Part of a small language model's weights.
Size: 10 layers, width 384, 6 heads of 64, MLP 1024 SwiGLU, vocabulary 8192.
Architecture: rotary positions, untied embeddings.
MLP neurons of a small language model. Each row is named by its layer, matrix (gate and up: input weights; down: output weights) and neuron, and shows model dimensions 32-223. Each number is 500 + 40 x the weight over its row's rms, rounded and kept within 0 to 999. Numbers have three digits each. A neuron's up and down rows have the sign that makes its largest values positive.
Before each neuron's rows, "fires in" lists the words (lower case) most often at its 100 highest values on Wikipedia text that the model never trained on; "fires before" lists the tokens most often just after its 100 highest values on Wikipedia text that the model never trained on.

fires in: "of", "among"
fires before: " the", " his", " which", " them"
L4.gate369:505452582495554547539532513491504483530549499531455459546421549520467541509559460515506553498544564553454520539572481457554579484442568520468436485528412535462490507509530442441477469433473528519465504455506511481441478482566486484437510424423528466512504495503482448523449537500513502461562445439523533544498571497496550497504445472576463545486527478475564529524533522449474539524539541566523448520537546513553495488485513535507539551505495479440421513503522499557479536428445527561495474552479505545577479481518512505495473498468528505465531544532449557470536466462421505598
L4.up369:557452474566545524435469494571525501516521509449480452526537449558535557505544484449475433512473597483511561559551533466526457519480532451566482407565503482550579524527528547439503432561474552478548454515487534523485471474482503450530458464495527532491487541494464491454549486510582494534473465550474492475522434479485467470505503566532532504467452464409449499436510466385417558512476561521513558496477526495487538527509609420533480484544512476475537549503452504531517560514521542534460540484556491453511479455437541475481557459494532568566515504475499500432494509446500497589
L4.down369:517469461503537498502478463444499502537446567520467493479491395485499490482497516448540482563492466549467528526547425556444516465467474524402458528526510521514514462419512503487447525479504535474503542478599453572505569418445470507545499514484509559465516468549460520472514490504464530490491484518444510482540484537496509475465524500486486538531540475515486515561486521531485522489462520551457461522450522501562456545548507464544521480448404451528533500547502499527451498472476532542471487499507459506517499528479416545553418490450504474543542558493497560476445554544447401471

fires in: "2020", "2021", "2022", "2025", "2023", "2024"
fires before: "0", "1", "2", "5", "3", "4"
L4.gate601:492531498512586608498546464449468446504468485508464533540488567529505574505540449545494515507474535547517465455492527541460489457575415496520556532454483472505430506441510510542536547460501437450502501554502417460530507452465562512494538455508457538511538458524490598439508455519469473410489493451503548524540495544452543465501529490554561565491598430556499481434464524492489622501496545467403505507487509445460536496578501571545397469534462465498493531557509505479526484524506565549489484524453476532476421534446443440553497475431491525534544553471492504545497465465498493533
L4.up601:459507500452483514515499515453519482435487514560472466508556497492483500452454515482551463465559510584531474472504541514491528441579474480499508523552507526428490474485534493438527470457543537531530500502482491465581547456501551465546492577481470551574455443487459522440463467423532498505506447439576520542621552479566575534553429510500477507492512510478508487515506480514474418527467519556510445469513461427458533526404522457552479545401536477442476499541490524465524521446476482570494510486520492521449449485471436436464495475564488549495451454449545515476530512512485491498
L4.down601:498469503517560508540541517521563585497499516482471458560465477510420491551452553488509456440497531516465557473534548484515493547471517501523510537530511568499450499545492479468484444543489516570492491449524534547461520526553491506465475554557432498486418475462575532410538454561471440574543539473440505505533490499489516567492507443503474505581465456509454493451510515410466483517502516425510528481529523439486475487529518481510459538478521455494505513506441524453526472435448481522540546584521517507512564502457467528478533498532574509427469479507501561598461484447433524443

fires in: "of", "to", "in", "for"
fires before: " the", " a"
L5.gate753:471486517483528525530513465521485468529553493461529449437469503480461499539424541520566525523484494426461596465494499550574476448411465484466504451555460546495501447569520499516435451520424475514461556494496542568515543414512501507495460495440484452462527567417539516480584455499492504418471469474538483490582561462520509514454525508468455541546484520491507489519501566451521533493460570473521483581551463473501504559511475517447543512488529533571528547404468550602453509481420551496481473504461455490464512589495497514513559467488449511497507459476452459449494433501528487472
L5.up753:523557489450470598569508557500540498477440475449496490435504421544502548474479460487566471534537483501476579511509516539488438495540540513543519524440521479535551549513571510496503494514451456496560550482494536484509502506477465509525501543542527540452511502467476509527532494529547536513502470525434569487477472484563480571494512483542558516483492530579430531573503519551473473565459514529498510482496508531527576473469557528456473564482495523493433577518529453496514449548501549569472496524605498555478557474496425580545507477492491530514446470503537476496526448488526506501
L5.down753:508499478474528512435455490477514460528551541519478448474504543586514549557427517506481515519545497532456446517496210450420449538536456458510509496523558536497547544488563483467515518522561486486523509526517471480556538526537466505494557497545427452529462494561516498493454473506502494497534523555495478533491450546487495512559497570532558430531508405497507493513462531501468458522500520485528486516509555526485527466498584439504551541522480503496553459463549511534525500492485487479490460508469471467464472548519494524513512509483435513504501443501499507434435504550504471543

fires in: "10", "2010", "12", "11", "13", "1"
fires before: "0", "1", "2", "3", "4", "6"
L5.gate228:497496490466527480425534516610506521478449527541510539501494487492602482446490513513425572510524491498415536481458517519445525454462549471491545465492563521502447491505495496479496455419507529481544537563454547492449511519473455544559513507423544561480456451441464498485526563519510436472515550528509474465520509447563505484443503513555515501481553588461499515496455518457502499569519523502545524437540505458449555511484568531512491482513531507563423413529541502499495503585438535506549453452544557410542433433447496561463488514517499541500475489530475533494508514444434474475
L5.up228:530406525499500459454501569512422525572426511484498482485574519446574510450489502581502502560451512511485468540498479500474560420519536505532458515497527529533490442526509485454517497530510471442517457570524523520521458486556488523485502401425506537479487451528534518462453528512574522506482471547436479466518518492508483451472448461502485512489608473538472449550426501506537550483536504545474472493497531502522499503442522474449475503501513499501430445538557505525550534541511464552481466507560516541505530457545430487503457414535532482470448507523498547562510538392517514473
L5.down228:572435448554464501507522521489514474576488492476441558473574516541532486546529447528514459530386469552469556546491608511492454500539529458514401567532448587518458496506458557607497503518460494496489502516552472481459476457524555469473527468470436563493447458504488481509508451467514485581451504470584487458539530494495517506615504478479509519429480479543521493448509510490530516573556500479516455519489520559452456523520505535467497439430540480498462580480502430502437427467559490583475498526494444573533548525451419500480503470555507550513491493513529512505475519458515503475

fires in: "2020", "2025", "2021", "2023", "2022", "2024"
fires before: "0", "5", "1", "3", "2", "4"
L5.gate387:484511453460530471457492446524461459509460528455490516540450546533460507572486527480430518529535463479489506408542546431542452516562482462491493507529501444566483459531510424446530538543534513502567476538485433448540430464513521513470472465498534555521478462536537534475578488525466602542438588452498537478535469430472448577474488462527456539507514551582521512565508535486495549489394532517494536489476496561596546463518422518462480557469513422549516483444511513548440506470520457490537503522454474437482450520515532481547497492557455525464496456419436419476478441413542452521
L5.up387:536533510471502478485541470498499486504570475455417498410528468536473411459552513523449513420501532489562472568539429553511519558492486548515541474432514570484500518523540527525472472500504460477499539516567478444520478502523532549433522469470523503500583478565519568530485406520488555478577454510430448492467481575473447503480491482488517505507481463550513531544540449424486535462475511598573552472490532494584551479516466554481494467531635540455480456497477530494524564479542442526562442455503522550472440466542431525451508491516570509502475552491475535478502459565540510508
L5.down387:504533481564468474562516569519570553422495496493470531496489400465560506584474462454527467509530381442457525508492572499583515460419510523546501523511475494486484541518524487424525537409515486520435488474496468520475497528454477496530523506555480496532460483477515555574553528470482417541522497455495451528500433467466560548502529509531512491486515618514445492494522502491504524536529470508466431522487496476450593551374507532507478543550433512382459499451448501416516503581503544485547532471431528435480523521488485488574504476537501487488500455525468500492534519526501501571

fires in: "2000", "2020", "2003", "2004", "2009", "2001"
fires before: "0", "1"
L6.gate192:513452446589493583483533578571501491493463499546413517533456510521496526535530545597520508505496491512513469484501503531553542475501552485558601472500448605503493447488447603491474495520472449471530509472576528515471482516448546499495537516574567520470447465533553540533488441457521482528483478470569491550437440535501525536537447475578493492453464492542440493509555542421479503487429510448490505453552422538516548460537497514518514481520511515474518511514471550474451521486548573560480465544458514586473492486539440493474559500478448471451532496511515538464521522557529489522
L6.up192:575583408441462519493462429454477500408558536483526488537548519497448481490511457444486554544453520450455501586539535496573507476465560434495477510415441518569483442495561527507548445518446477564572493453402482500534550496555539449439549495548507501477498445547510458480513449466479487573460519492482554489533428556430504500483451491493582521489468541511465409453529533489505461475450523484535535472491486491507530554558498557524470511469482502519531555500511446565442506468551523530459523495465471578479551453526534490551488462493486492464520481492522496527498564496533443479
L6.down192:514523487566489527537572461546485566477505517546511537458460445558468551533540484502515497546473487534443550483549472479548446456488514503476496500516504500514456517578507543474542504552515518535463494475477493549512566548463520510499494491559404545443502425452466499490511494504536484528508422537472540490522530607539531535553509505486471534493482510465535521467509554545545474514461511480514436468486490561554538459549446583517376510424497508536452532439513466450450519443550491451505563588455532477519422539492455580497472497566568493536480541507560519595417514517478464555

fires in: "11", "15", "12", "10", "16", "13"
fires before: ",", ":", " March", " February", " July", " December"
L5.gate697:466490464448487537577560568489493471520523494493408434508518565482480555542537499519458548533491525525555493466490549523503566408514509482492562455477489451508501470384533503576501562502486428513485508572502557489448534411531408469446484468486516544579449473446556501487471410468522520464450504550469581404475592475513444429493534490532541458545437547542511443527487508535480502565544487560515458544507521468451464458544391555495515534472512508522466550475530483503498526468499470500510531493491516585487525490452601472520531514462523554520480501518460441545537492530511479511
L5.up697:596449459525545464467533509498556543486471543556528456420518506426594485478497484481487497487523488489463530522491548471538529479524533469449486499423437467533518522473482530531543494472428456545485502479518537500517526559490445443525444500524537503558430569527570535457508459456541483426526548433457492456489518515512453445510541593541469464440465493539467493471486507524479483574483450560468494525532575501391478467474493560552508534437482442567508519547521507570520497491517530535406497434476485523447457456528520431475541476512521463444454454457561543517448526461476503574
L5.down697:534415580528506476545532469507510435521502490469493607454469532500458447411559503519474522516529519461598474504474452502474471458523511467536466490450511537476482580520493431512479505481517532469507567613475509542451465458522482515507485607506538540539479502541519495535463530485538566443500549567509490555469491578518471521502452480498496489501452437465508499462525527501548480488451495506428490517497462511555439502515492479554531513535533519532445595479503551472424510439512500518502532521495468512650436539558528489503515537548494490433414424547543499437503492596473541523

fires in: "2022", "2002", "2015", "2020", "2026", "2025"
fires before: "0"
L6.gate790:527487506535500563545472550547398509514453510489532474466520445545430447486542464458486501502557535502557462440477497574519547507460473555502465571500521565462512551545506539522435443442515503479506469578575451463475474488463470520569528495558515444530547455516531481574519419529459515521536543458535528454545543537529472552459537548473451501456470460485479556523436471459463537538524504549508481589573490523569507564582561457519514499583409511488512580548474561492454423429551481482521542473562487498557518482529512496503528486600536526539495547501491552534474501537468469479
L6.up790:524588493504520555460469556471516473590475533458427532522563461511469471489516576487552478482452489539497522487592495542438516466505493520547500442532455510463440558491476552510482483528478504501504547527443532485484444520491500501487483578557493559538514503434486562444446482466505492489542484468538458431471417414449563543500529545512459483497437467489627495521482520496537444488487473535490534544510505493492608526475498508512441527434579506512491475477496520500549500477549492458551438525572493508495542464462446467444487475422506424563456568509444552533442505536487488512
L6.down790:469465533546440560560473516489462531493534433567568543428471512473524439456499530428480507453454490523477533476583387502473447453496600498499464528473457517530548474484528541467514470541491499524451513548480485520514533532445470531545504481528487546484529479536553487391554509464463592473477515626551461528522486520504526548481512496463429515562460502588495521479486454492514467505435480467509469549482466537482471494404570482524598497537484494520440408527470536438482471515438580479486439450508478488528468513545553510521458476400497489482475513524510527531492458536509482463